config.yaml
d_mlp: 2304
lr: 0.000617
steps: 10921
MLP neurons of a small language model. Each row is named by its layer, matrix (down: output weights) and neuron, and shows model dimensions 240-335. Each number is 500 + 25 x the weight over its row's rms, rounded and kept within 0 to 999. Numbers have three digits each. A neuron's up and down rows have the sign that makes its largest values positive.
A block is one neuron, or neurons of one layer that tend to fire together. Before each block is what it responds to, as a language model described it from the Wikipedia text at the highest values.

Description: Templated field labels
L2.down135:529516482541530555488465475500520489535534510481557524490497491502483524497481510524477473506505493562480495520488517471486499471515469469512588473503524484484518513519490469505544473480507513487511484517494535533503513502460477518533525536511555549454501458501518478466489499527512525510
L2.down224:523497525491509520491504511458543526502514504512521513500487506534500448493457525468518527506477505506479517488499482549524519504480576514522519517499529513482493499460491476508462511487489523520460513504469488483506452499461523479556477500484493544517477509486477552474462529507455494548
L2.down300:502495519535557474516457509476509470472514517478519490500478488477482484491517508489480524508488504537484566469498477513500490486460498456472566507565490508486525515499477461495485487519505448520481544520483534552521477495495439518493481519481487533482460501513472510524507483476499517546
L2.down579:510513513470470519548492509510500534459511512505501503490481425517469442538500489498473516476473505487485543476470478452530512470495465521512545473524461484549529511520484466503507495478474502580498483499485503506520500501519530528503496515501514483515474520545459447517481591488470489459
L2.down875:488522515509489472482499472547463513501463499470558501483512457490460452505465544509455489526506533470524503525450497515502534502479533491486560493454522452503511475499506509511457536493490491516469516481522490508513473487484494506459500492513520576470464490519550559520507526524482522476
L2.down985:464499511452509545471509520501520483533509523522545530521461468512508464521584509518547473480496463499445505479463571454506520465497446502548502565505472498536527488467531505493507495463501444488509505507541512511487495510468472496451468530452493501530542496540499477482505496512492504498
L2.down1069:479524516458491483505468497469508476527522534500499519486484481490517510475503508475472517457540513526527495494476517534501494525507472515511477534534520464507487486492524526484456486513526505420538518525545494472531523470464500482507472549489507513498457499473515534514531401496480524502
L2.down1128:503467477496502488509523481499517497533495500500512490506525531521540465501531462495511551511510548500528485540514540563511457511500516478498473534468485495536493524459504477479466503487512489525542470482482518462487519520514498510533492473488489509495497500513488513473528535529482512468
L2.down1331:480509495492520483517461596481504474469527505492505493488466518483510479497499539563526484488496540504485478499503514475495510489566490436557478477501492493493501509501481494569547479490513543558496494487467508515511523449521545520510537514517489507506501520455492512529485541524494449512
L2.down1432:527486529495483554467487506506477469506498530480492481505483471488448446542549519540457516485490498468472520513521506515527541488521467508478477490566456478461470517495479472499488492473475510524483488530496521517487522474497466516542498517510469454460532524510468518512505514471470503533
L2.down1728:534539499455529488499523522497509525517482473469479493523503501494477497507480471483468497519505478489532527497496527524506511537502494493506494496523506476505477512543498533498488509505473532503516505505496512461505461545519551518502488498456500524533524540482530474492511510474536483548
L2.down1823:535509490496502446480501506516497529493499519495517513430497441499473493526475483494469506485512515484506522505463476488484522458512484509523510508498502515511495471490513468466485461479492486537490512514461514484468468499524514519508495507521506483470492543489502435515495532525495489501
L2.down1856:490478442489522475490526565530514497523508472473516548478524516449522509493496524513463513467527529502474502509490571485509520482503490515502480520505508494531453512499472459500465503531488512462471497499499501476464474502520523531512500548500468446483512493493516471517495447528502582503
L2.down1891:528511496487525517467485555485514486493503504464515514489438523469499481532480491517503494476502502489518507539464546490522510505484466545496472507504543526511523495508552475473484554516493454368497484463547511448530531481460525493520505513542508492455503549533523500524545393538511519492
L2.down2016:505515506498509489513502456484483515550508516542517440492496549533547514488536499527454490494493480478528475452560487512493535521481542509486478540539517508465524488496504516496490466521487482526473501496525486497478533532564526472512523450497494451509498477537484480496460517469525521504
L2.down2256:480457521518528488549517514535497504506555505469490528487459541496462471505469474474521556532487504541524486504536506480509509501524513470478517531464465506493512511475525489507480483514484527521487464543485517497468520465488475509467469524503520510540523517465530472515484520484509500512

Description: Final digits of numbers
L5.down1891:501495550530494468517517505483553497511488498496502500486507465446486522516500498521497512516527523500509482471475485505545458499500458490503502518514535490518515552502471525513505493490531504495524557482521498566494502503493488495493499539477497522502516468486486500495472502567461488500

Description: Place and date completions
L7.down858:459523480529492496504497513529467480489509499488469529505510521501519517527498471491581511500505518486480501483503527511460517458519486512496517446552490539519485530531497500501478496503496490490517494508515476492540540489514525520482534434501519469519504479505460523537468478458515512525
L7.down1559:509502521471488522523489483467473522455467496555475474466555517475526509489530491467477526487509495541526518505521458488512521508462504514490554500498505515516470491496509508511493505512489539535529500477574511482482431496532513537491489498520499504503459517508565508497485519468452501510
L7.down1806:508489503490524518487517477501463482497514473483524535505483498554489487487487511475487525513495519452495462487485540551502510539500486541520476478511480482468478512538470530535520524515485477515526511543540487533524472497460522519446501528508475542516516441523498490460515529484494508504
L7.down2160:496471482469498512479497461516522497494503507530505540486500521500523493478467516528525528506493538513511464500536488497521512501531504465493480497560491525522514483471477495479497486477537495534498511505648485517529545487509486499497522496466499539491524500499490515495495547483477534506

Description: Capitalized word-start letter
L2.down193:539505507479499501506469513504510487484494501503521491492475497495449511467487507510495519484485474454498501496507508505479498487512503525481508507502516497489505511515501501495510519502511499657528486464467480512476491483542539490471504518477479529460518472506489489447504661514505494490
L2.down336:503540483521505522498472486481501518510534504555484490495493516491467499518481520490488506475479488527471493502479523482494506497520484542498492489507523525526536473495487510482490495488497479662477493471491488486500492535498539447509506486491482526493484482490492486469487641475490521511
L2.down651:533491498505498497508463503493512524473513496524524457514533496464513475485471473506460508499521497494496518513487509499479477490501454495495511494481543482492502466450523520483472482574496496533500514516458530487512498521473486491449513512499474508483475527473526550507516551479565507489
L2.down799:505496497492506488500503504491506499495492514502508495509500479500474503485496499518484501493492479492487518518502509493495488492506499515474508513509513487487493508488478501507505507493500492698500502469443488508495492510510511470490504508477483516491508478489483503497518698490501495507
L2.down992:461498474511528506494494480525492504484475514520496497487480515503489499483507509517496492543473504475511506493447490507492496471488496478484503527479515489492518490497499504502515506496506482649502494504446514514506484511523517485498487471518506493499507516486491477519516669501541537504
L2.down1114:471507497476485511485500539498507493494473480549476485497519468499474493544531500458487545499513459522507534497498519519498497528525524521506504496468483492508504504481508537513504517516500525646524531531433544500524497490524484484505501511524499514509480495505504506489521646505476501469
L2.down1140:523476470505522506502480494505495504515491517506514493499485517498491485495479506486485504493469510484509489502478503505492499508507497522496494494474503509483506501492489517477507497519493491713502500498443482490507509502518520457498503504475495490512510513496505509503489717493505486501
L2.down1176:528487485531500492474506499451534525537521468526469497478503561489503532515506524505531520489505486505498495488519463476509515522484481519525578501525517524487520485490543476471491490505497491567528490450493472525552508458534538536471455494465465491537482492517497512497534560480501492494
L2.down1180:490496485507499524483495482504492506487519504526518477510497497499497499506498502513486516501485504480499510515487517508494495488499498502483489514493516483501498487499497493512522503505505496707513506500433492487486491502501501492474473503492509495505501484486519493503509708496492519505
L2.down1374:486487504499531505495531513511514496527497509541499508547505478536504477473532511545505495502478494452482471469504505519478501478497485450534530452492509498533504501502473523511483510500497520556471464451432512455527475479510495461535470491481518485482513499480524527476506595504529496497
L2.down1569:488510507537501477473504526493483510496529513539536486491496450531505457487514512484468497536495512478530482519511520526515462512469514528492547488478491495462525517466490484520497462488551475613470533503444473549476554489493485481493514474486514498517497503502510495462476612525534533497
L2.down1773:497472494488505495525488511495485503496472500452527508486503495499480509486485518525471509483468497509484530508515533495485485483488477495461520539515484501477497498485522481492510530515510494694513462490500485525491494522532508482503517491477496471503500484525478490515511685498503514498
L2.down2038:534589501480485481528477467518532489480533539518516512519471501475499497449528500501482518550516515487537510517495477521493514537460529539529469478474502521518490523485524493475511504505488523632465519470464508487484465470501501501488458534512494503506506489501491487475487630506500502515
L2.down2072:490481479490500494506500517507488516530517535515512492529492490489505485489521505504482518473512492487494523503468512488491507490510499498495494496511515513521504517479505497528491498504492504704486501489535499495482524524478501469504503477479498517503503502492487479509518697495526496503
L2.down2073:502472526489518512513495534493507505465441485506481484542540483488477479521560528514501481453477502479490449473513464517482511516470476497513468517483464528476521457499487526527475519465498523610483501520494466502523488516499485486491516499485466494529495517503492455504531595456516517493
L2.down2188:515504513504494508485493496509492501512498510516496515513506508497504509521518499494481512518500508476491506491513530509511504502500501503511521533497506502488519512478509510482511497498485515721510501530409507519462508491496501472496522486509501489516499476524500478490484708504506486494

Description: Split word-initial letters
L5.down46:452507494503458546495501475512480515484482522539523473500525497511517473440477493519495478502443498488487496490470494524506496452502505519512533528470495514510483542495488498456513481518518507483444523514513514495489520496482525509517482490544498448473534545539525494488481535462517481550

Description: Month names in dates
L7.down70:445514463468460449528527516489467489494480477495493472537522507532479494495503444483509527504527479535496495522528506451452524528509514495519494500527527481482456487523459503502512521501457484508478490430486504478501525511473525468500499476507498472527491509519461519511505489541544489479
L7.down822:525505502506478481488491484486496506497543503480529507477492504518477534543546511536519494510519508513485502480497525503484493506492509485496501563521499504499474529503498508537504479491490490481535503521685538492480502480497538476482505489498508516496500446494497517513482498510523491501
L7.down2215:543567517490486502509491473491510490513514498513520553525481495486489489504495508484552483523550527526506501515566524488482489499476488507500492496515491485475475518529554474469523494488509496500453483522563458472545509547489561515490555504485518512497475492474494479471467518538500518516
L7.down2301:491478510534494533529474472484474534470537492487523487492496512548537494481513490517501531500511445544451533520516474519491498492477472502494477521460525500542532507492471532528455512503505528509478514485423473537494487516517531510509496486480488490516516501525547514501487488483483497501

Description: Model-name hyphens and parts
L7.down386:506482500460500483446515484446498487457534478513477473477527542515513522509547503497501509505483564462526523491493463509533445518486495514478505488487526509487466452520511510513542509524524509506456446469594478547504507487499503512459491473469483536484524483510529490485531508519467520456
L7.down1658:503486492566484511528542503498472474521510479491500533501500498510492472511521514480498530539462518494508489516472535528535484508519494532525512466482538470524496467535462464559523525466511510514477500536546497497538491483471534504501475488494516495507492508509500494499487491520543518450
L7.down2119:486506483556494506505531546487493504465480517508502460506474543505488466498531502494473501534498457523509490503535489525513511504481478524477481457433495518492509521528479488496500463507494544475519478512646539516549486475489511482470484462516524520523511527511480529457469493537519500502
L7.down2122:480483522475466506483506494492508496492502523506514470460480494476478467542492476477481480497498490494536471526532485494513484475482488495548489492462537514523486524489512490484521455510467507450492501515570530491492490516509492508567503465456490510492478555511498528477552466451509542519

Description: Proper-name first pieces
L5.down1481:473491509528482487484518531507487505489487498473515530512480477474458528484495531501517498478522517548482508532541515476526529501479476494490502507502501501473506502456481498475514492476525521525530532524500459529445492480504491529443516515492519499515490477530486484489470507511473531514

Description: Number endings and US state names
L2.down20:519533438497487504460485495473492484465459488511508503508464477491511500463530503491526525522505506472501521480546475518505484584536518532508534492502486458507478503466483500506490484496519519607517502512544530495481497511490493480507471503478471466526536516524512448507474582515534484509
L2.down43:493489490507493503466489531496504512510491484534495513523482503495485500537462486483490512472474515472513505506489499475516481491507482535505524500487520499517525502522500495490512477499511513717493501520404515491516484520507499449495501508485493519514492472494496473497474697504495495509
L2.down289:496500527505477495492496506486483535485522465516494489527496498542483481530529484517474498535485523509487507527482475496471481455481486499463523509472488503489523503483466492462486503527509486512497490520462464484486440490467462537474532558504533510472469482492507478514507541491464521507
L2.down326:506534517506479508473507459456504468516418500511473528505479541508476523554501496489491516515500484480478456482510469508526488506527474521509496497501492518500476506489511517484544513513485529635519503521396519488524509475512453510490518489503474534514484488514500463482515627531477490495
L2.down502:476472460486491499503533472481497499485525522503498505508486472484525472506501511507506459500505506515514519500529495490497503477464529522515476484475479485517475519497506506486510515502493514625502493469427533462515463492501526517502509473525525482530478471471502455509506624492553514488
L2.down565:500498497524482521508493501478523481502476503520506506514520501523493506547487527483507519491480491476477483503470490508509512510499494497511509496495496519501491480520499497501512476493499523708485500503385533486535497505508490501513502495512506512486496468505525527505501687487495505508
L2.down815:485489488498506532537515516506541506491467474480476534460523464497486540501527497490504513500503502470518489490507560493518472462502475486476492434482532454512492483554492528529498506519480506449504459536420510472536503491487533487472520484533427484533527498521515527514517468501491493531
L2.down879:515513514524478503475454500467495489537480505487510427486476496509458485472470493526522539513499490437501490498472484482504496519476491511523487509492498512494526480488475482481510485494466511647457505496374529490487487491479486488455530518503516513520496504507518488502449634513508508502
L2.down936:497453485443507505520506494477487522503487486518473511485499545485491508482510511502470536472504490482505505522502520499490515515487493495498524528508484485508458499499523510537516531547500487605459517492508523501513514491523510510529503493465496485493496510503509495516551562540462496517
L2.down964:481481516536496503510519508500507517509473515478510548539490533455518518490507466531512522480507475459497516525497445527475514465496522490497560462508451484486492505490464474516518471527507541621454503526407506518523472508492516520467459513528505493525485464505469489499469598477505466518
L2.down1038:496497505502504494495517497476502514496506496489512488516478504508515518535516482510491496497523469472500485486532505495498494522485489506545493499509512499542476482507495503493529489494475545682474527508380503509539512499525502454524478511497525494509510477501492484496478674505506503531
L2.down1370:505480497511500487494504516501491510500467504492514484520490514504546500502503511500514507505485495460498518499516511503509493481494497508516502509505512499507524499491516503482525479503490491707484488532375526494492497493507497455499498524508524521492514503510503508457484701482530481507
L2.down1638:503500512513497523477491489489510520506505495522511531503506512501480511507492503515491510470500512472492487498503514486483512508494516506498492489498484492511490511502480515482543506498509516710499506514348481490488502515512494472482494505518503483546474472494509476486499694488500518522
L2.down2026:524488536496499505488501517506488522489473474484457495502500521513467523521524520495513551503500469449466470519489486515503506536509513499486476494490504485511478493530512495472494481510474549622526504481426504521525500531534509491499468517527501462477498512549500479490486611529523522469
L2.down2261:475512491532476509495503494504490486505503519512507491466475525497467536493488517456482501512522498458509497548520465497473477554525535463485502549463508517479505498486476478495497485495510502635470495495412477545498509498504472513470483478488513489541484439511497460486471605503501509516
L2.down2291:463530536520526488481529510501525528536482473504505483477512488474481505499494447490455478504521469489508463492546502467540517473516549517536504478528487490514511525490476503461510466502523558605468513492435513478523525518526456472513453537479527489517487505508534533515458583518527469509

Description: Joining connector punctuation
L2.down179:464505484512527467458511511489520492527524493524555548545488474512502514471438484442515521502497498494520456505455523503551485465471503540482472498453494517507520513507527501481502508507520501586518510505491489499547483470497503454472527512485512541531485505504528544455482592464487511535
L2.down317:465462510475508476514490524513524483506495525478502478492494486523502479502482538475506456472484486526497509513478496458525508505489513498486496475473516500477535498461496487486482485535523497538523526509478477502524456459514499492502497453499515453506511480494491509496462595521518477450
L2.down465:492494498476527459480494507525504498473514449493498464484528533467503472470523533547481542484566525495509523509490489471476489499546510550468551471469517504499506491479501487481499531511527496539517525474486489523535463515534466521467507498497478482485491488550504518529494521516565462471
L2.down587:492489486476538504485526466536504488489499506494499490496524463499513484486507469490432526487488496525504570501494498475485504485523483524486502453474460507478438521510494518498507434519529486577520469460559482506485461477505466479480500464480464470488507495514464502540520559519496479484
L2.down952:499502547515507493460487510496505508517538534520496476505471522498523469476494514468500464500499492476524483475500524493473485491498495506481473521472512530471518508513529484491503476506494509461493495502364488495504473499506478479519491491531478463519503501511514510482503609527518533470
L2.down1351:529502544487503504505487502505505510474465513539501459506495492477486482485515534489532436501505502446463486520472524490504454498448459506474497467480499503473508522483507487500468473518509465395480505529399500519465496464523481482501531520489506488485494513485508496457500494521530517470
L2.down1455:508511547533498502464502501512502512525489471512471498499511485503500489499469478505490467491508533467497482520506491502494472464478494513519495474494501471475503534521531459462489490519504495365488505464352508480482500502473500533511499526510513479475479512510500512490499432511490527490
L2.down1611:465523514531523503484517489513497488485493526512545517482506504507554481510503515484546513486472512518502491514483498490496484462489512469490497472483471523458488569471511503493539507536470513466512490524532473521529478491490560472514486544462487496490528506477459554499474530514495466498
L2.down1683:534509520554500492468510446466476480485510552431510496542485517534472508524483500513498501508463482538465497488488473518510490511504468538494520439528497508498512482502512493477534474514526525537535512511544512475513481520505505502489546488502520523493512512500502467514507520558520469515
L2.down1818:463510524519527466501501467496507479478477493482492456517490549501520503476511464539485534520505495463559498485509518466416536539498476527494511502506508547531496485475510480473482486520527485490467523488477528531506552489514520480509492516481509485486498537490465516497502527473495496540
L2.down1973:492506537528518499491517525524508501487528529482483450531491492520512467495494513487498442540513515496511499504461449477487448504496493524466518488492499496470528490535488499495505473542533512533504457513391493474516496491512474475482466455530493520491483537471489500496482589506493517458
L2.down2055:508462493515470526521504515513501519513493503532522495493488509506526527483499502480528481522494524498492502453510507527495474483459538510503486514488479538508470534491506500526517519488499510563493504488416494529506481525514494522495500460512495513506486460484504501481546598476463481494
L2.down2149:514484492519527481471504552470454483538512500509486508530502491540533526458446532515524492446521478506408500485507510456544485467483487495522513483502475510547520524507500495504465474535528515550523472479407506521475476465496510464486510490536525498492519463495500509514505556465521488470
L2.down2189:482492518499488485491509494516513493479526477505513524501481537520512504529495535488509426526497470470503505517520526522471480499498496497490478458501506511513536542527500500519519500468489537349527504518462471543499470469505488487496464458494498500503508517490514551446494452501513495494
L2.down2198:539537527528471487503495545519487487486501494535462458521492523517528462524489493483525473494475502465491497532490504492507492480501507491497521492512543570521527510525483476493518486494481522528496516526378507511542474480501466453493482457516498483500453490514489517482518589502517533491
L2.down2268:530487562537517483488499490502491531492495487508502488501486532495470490480485514500496501508495531469462480518479498479487482488490501511490499518497507499491516507494494503471499505473533472570491504503335483502495474499507497484497495479501502498476505494509495503509510627517524500500

Description: Prefix and range dashes
L5.down361:515540490524437509498507516520457461472508479498501497488491490473512471508525494486506487507495496479469519497527522487479490520497485495486475496474542444540492475526489489502475448488539483560505487547529506534519528536488488469532489533472539490489457499506465498494486508524496509510

Description: Split word-initial letters
L7.down1059:506490508495502493522469494487500501490482518504474514510498502518502489503492507508474490516503526508521478524510509515518485497502495531489512455517486509505476508505490480484521504490487507523483535503738501500504476509490496504489519495510484490510480501507503518525494491515483481505
L7.down1226:450520510498478469515496524481528502458509497499515478498494518506479479483492476490511515503485508538503494548443509503490515526493520461478503474495503517518484489512478468474497500486495472542498495489619508537475475481509503529496531488448508489508484499468482463445507508491497526523
L7.down1733:529554516535478531478558508467527454505463507477473471555494513502512506488526483563541546477515554476505518485498451456515479496488480522469484505495514479545502532501535495462545473523511472506459518504477493522506507454530496457510494493488514513493495535530441497484501454486480459498
L7.down2074:536508526507488528470522498510512483491494516470498484500513509491479540474492499497481517500490496536559575561490469439507461495512508489491485488484528488494504506473474516533497484505493489495488456504596538460490507490466507503511477512477497509473501515519484496496490484496487517487

Description: Split-off initial N/M/V
L7.down465:508489550548499504468505471485493538514501478538500511497492525540463497455491411505519512484537475487501489488501497519527486476540526516508518466496536499509497503507514509490510533454475526494450500486635516509521498452531514487519469530524502505515486516491506501482493527463536541497
L7.down917:478523538525533550493449462505489531510494475494520515466454478516503503507540459481464485495514481482513506476497466481501519490469473513473495504500502491531523507490507499506515481553506494507528500503624521504518469485493523532471469521536504515471471464537498519506499493469480512509
L7.down1249:485513465502524535477549503511518471497518492510500475474491521524486521485513471503492523478490517508489499557538472493489493470522503489531511509474524505512490518506494524480505515534476492472493468512542457532496502489506517484520467512514496540459501453499477489512502517489521505537
L7.down1441:491492469499507535511530488493482486480510477461495529516512509531537545506504529480492524522485477468523533521529525518487520563494508484515476491509498523516470458483488504516488451519506497490512479505583467513496482467513453476480461525476494510488488485483505515511462502474505489493

Description: Completions in formulaic references
L5.down250:560487481483495514486479485471496460496476498529470487531514503490520532497516532491516471509466492481520532522480470512485471466530499496511502495482524470488505499534448491498493485530482499513512505558542523492493508473519550486542508472521504508509532489519494526531474514517485500531

Description: Capital initial of split words
L2.down146:507510528502508471489517538511495493485485511496518477530505521515503519515495500511498481509509505453508501513498496489510493500478501487481509493458497488491493502481532513484512482523531497679512509501426541504496483500529520480523518522482487467521485535500511526499531669472531471490
L2.down413:493532493495499497501533501535542505477522516484484495491483497488476474516491493496499526471452496467552523507493480512506475497493478496448522471485506493506484488465512494510512502500507462655484506494430478484521513498516509461507476501482495525489516485488474501485540653529497507489
L2.down503:514501490505505477499504502495502500498474494479505484511493485502489496504495497511476517498509481508476515493497505495495477506504497484490496516519492493498511497503490502489513490496502501729494487470581495489494500505504509476483511509507488495504499495504511468501517715492514506515
L2.down795:494521515484481484541506453507494494474489498475497485477488481481517501491483498507491510522468482453526476523479507501474506469503505498436490505456505493462492511485496503470499483497510526629528525502412514505507491466518532489504505494512499517495522498490503486518515648492479526475
L2.down858:459505489491506481477504479521493497551464496503462503499529461517477509500486528498509512469489473469493541470510487509457522456451457508511472505508475512513494533500488484450480476477521512612482507511474528488506499525502494451525535501490485492516540498508491457479514625490511502483
L2.down1065:495519480500518488520486520497505535495479525496499502489473504513469502500492488500502504521492495495499528494490491495498486487514485512494507524504496471494473491507505503508501472504528499678502492462477517500508475497512522479499493477496482511477497464524496475531523674499507479516
L2.down1225:410503509487452532549504498482521523493526516509509506523461506512490442538544487457523539469466517495498505494487529530503523480478507519492500479501470468494474523528496507474560484546501479617531511482468485486474481501540524526501487475522480525510469545495481473515524631497537484504
L2.down1674:474532497475551503485504538486553505511520461505508475491465523524516515451492515486496506517478551462458517476518534465485493486504518495496473489462519485506443496465520486518491512557507468512533473485521505502487548478515417479538479497473470490473481507515497495504500506481487490500
L2.down1679:503487468506502491546516530536505529466505441447531486510490488502510505459496509492467570526514506468511492503485498499489468489477478474507505521492526481498461479515499492511473503498534492594512475496520469498468566441531464468515519515512479463474488476507519518586518577466490525507
L2.down1694:484484514522503468483562531492505477472484522496503512523529481514492550502497517532482478518519472523543499513513525504521503508511507507477470487500511510514488503479497501499468520484457458532503542461448487523562559494512460481465469516504494568508550477521505501517490557506523516493
L2.down1753:517509491504524473506500512497479491495479504487486477493506497492512507478489504506475503517518497497500513508503489505482458514503506488475486512486480490487508532503478478504515523504522513698500467490497499486494499509492532484515509505515495487491522512522506475504502685502524495521
L2.down1906:486510475472527447567514529519487501496505466498529481516492523500485548521499475499434504501474511445531497478512493491498491486503500486537508501528476488515482522489496506509529473541506469561533518481554479528462473480504501510512493527532488462480491508480491481556503558514495515467
L2.down1945:476529479499492510499517491491513516505517506506489499505490493509496470494485484488491514490468511495501516509495485493498502484497515517497499509487511501503490493515514484498501505493519489663498496489444505489478508490505518491468483485506500496523508479511483500519477686514501520496
L2.down1969:527528460455458500518478527520487483459502499491494478523510478537515478509510539489486484530504503503488487490481508517496480483500529503511509507506519538527503495504501511535457483501491492638512494497483525535534487487534476494474499471515495507502477491496526495538486623496521543497
L2.down2030:477475522476482494521489513540535531516510489490513478494488482483512504515490500518470511525488532482509485506473502514489496503499512515482492480493490492531506520501522479533535494449489527547521468522449478492532478539503516522522455494495473507458502544493543514506503557535495499506
L2.down2303:495508451522495504496530505510503498465439513496507467511481491513448538507501546511502465531510462533472531528490496505493480480525524491480509549506542467512530510463504509536508503535517481518477489469548499503468486490554518503473487508546511502461490493505503472512493541502483417508

Description: Month names in dates
L2.down186:496508509497491476522474473514500486547445499496486492492488486480513539529507491479497522489489499419453479512457488487483507515515491503506488538510492530508498475485475483493530498500498495676503524480412489505500506447513509501502508528473489506527495493460498495501497646472510480491
L2.down190:477525525483500470473470479504499496510520469523527501489503468505507471516496503512515513491511493454481500484496492466506523496490502495499519514524463500500535485483493498482509521496487513644462514509392483515513488471492493503483509492474516492549490484457510522488506633537507482506
L2.down434:493499475501469445478503491506522503500447518517491504486498461505491517541505498482520535515492514464478523499491505521519498487509489513525486487514486504512524533491498486498467464524524501696496492514416537513501503486497489423516530492485469501535491495488511515491495677521524501490
L2.down504:541474500499522519481480486504519508479495464505501518515512507492517454499477495502533491514512500518493506512501469507502460461494544492492522513492502501512507525491502485482487507491500498672504491518407484506530501484478519476475491489488478476480522502511448464524502652531510506516
L2.down554:481521499480516485514486516543479474549474506534536506523521509538499485492493476491527478484514531552486520508522546485505524440518559496474522505506526478536490503521491507509504479502531553523521479527491536436492485501486554517542476539477520528501484545520572537485495521510520520522
L2.down670:545452509483524512509475475516517494541477506467490502514495503500482516527467529550532483499494472519488505495496531510498489465511478475520424482527487454491484491509534501492494455486458541561471487512458475483499494550509508486455486449479506491520538497520465506478511553537489511499
L2.down681:509506470511455509479529549507491511500505523497457514499476531509491516486486493520507519518495511457479506494498484516518481489488496491506515451483491506487500506506510480501536497484516495693492493503337513532486525496476498482498501513480518498522506495498503523478522676502543493508
L2.down702:510514504470507486492511499505542519503498529539488506519527473494557478522502492501508533503531504486510524491472490506448505495488500498515500472502509496521505486497490454481476482476509490632545482531466529520486485495516502451535496487476503474515502508501489528467518619523535509490
L2.down809:517489499516491520504483516506492511471482504505492488515515537490461515506497502501495533512503470421486490498514493496488502509487502477496518526487513496502503504514519488484522469512490516696512524502367487507468505512526477470491493511499514491516518502492529492480498697523517510508
L2.down864:532488501468517505506531497503502465489515487507461486516505491479503530523508502510491525467491524493478514514541522509506520514502502491518473478491508480532493527525511497508519490528529502627508528520442512510509537549527504488517485477484509511490538508519472510478481620495552540496
L2.down1287:516492490480470491493492494444480567532497496522472476495511554486502509518481491480542518469495484438455478492477517469519476507564498482501458510494534497518470521504489472507474462487504471627487492519431513493491482547496495459543487495498527512526501500507505487478486595516512507508
L2.down1975:476484525511481491534488465508426532513476523507436489492486489510501478504466498493488517496525514509533496516559464538519499485481491498532486511523506511496501516520501470468508476473484464573507503460457501502497496513545527449517500524491502498487526495462521456488484565509498496479
L2.down2078:471531486493479503488494502508530505498489525515503469490509520483480526534491490491519523514497506466474470503510454498514532533513504503506451535515479493496457512513482485495535443496499486639486447532399481499483536512497511498502497498505449481502518449469503428514523625516485514463
L2.down2095:520479486524503542501527515491516492500469485472518514510500508479474471512490527526502495485474502522490509520482513531514524542516529499471557458485488479516492506514467495507525516491493531496571485524557487521546518512476497465458450504501533494520504466457504508456487525516520472481
L2.down2105:483498480503513483496502492504493525500477498509496500530479503516493493518492470481480491535524493468521509499526508528485458506520464517470461506503475468519493573513475483504492481499498499646472501483389510513440482499516472469496467533492520501543487458483495489518485632530504515507
L2.down2182:490500492516488514481495486519475508486453515529489503508479519489486525511471493505490511489491492459496478496509467513500498531493477533485468519545481504508494523493476524503497496522490525682482458484390500496503537514499523476491510493482492515542486464496509481483506660528485508533

Description: Time-point words in dates
L5.down738:499472457506508522486464475516480456495533454507481476503470540488514491517477541514461540512496497504490510482487497481546464536524488472495509491528516508503475453523495519513503487476493464546505533525530535504509505512519518520478485481478511503452479462510546536463469544512537445484

Description: Separator before next name
L7.down137:497522450456481534532494529491525471485483535486479531482481506473485448537492516496486494473500493465458514499494487477513526464528477550514463523495529487503520463520569461490467502517491474539517460486477536451477488479530536537501467519540504514495459521489523474528536489491528465505
L7.down239:496536523538479511492539468515486452477468507500526500486501460461494495483501477504505501561515486506464515500546471507549471488486565459486487467522537476481499507480483557535521481476482490486535491507511473487519518511506506509519484533465468507460529507514456462494478491470480488490
L7.down361:519519453477495513511511480522508483487479471528521516499507525493517461528484523467441490459496478513474499542495482497551490494496498552514488525480505507542526557501464503481496487502505466551521523524516562513532503529508548496493531495528527494457517459499533464488502460471518504473
L7.down1675:483478478493536504505514497517540526459485449509506560468522469498472541483468495504485480519543517463499499451481519500480520506482506478509492503488527537487490555519499482508533533483479511520521488515484533495520507478487466494488474531479448496507506507502457506517503526482485497473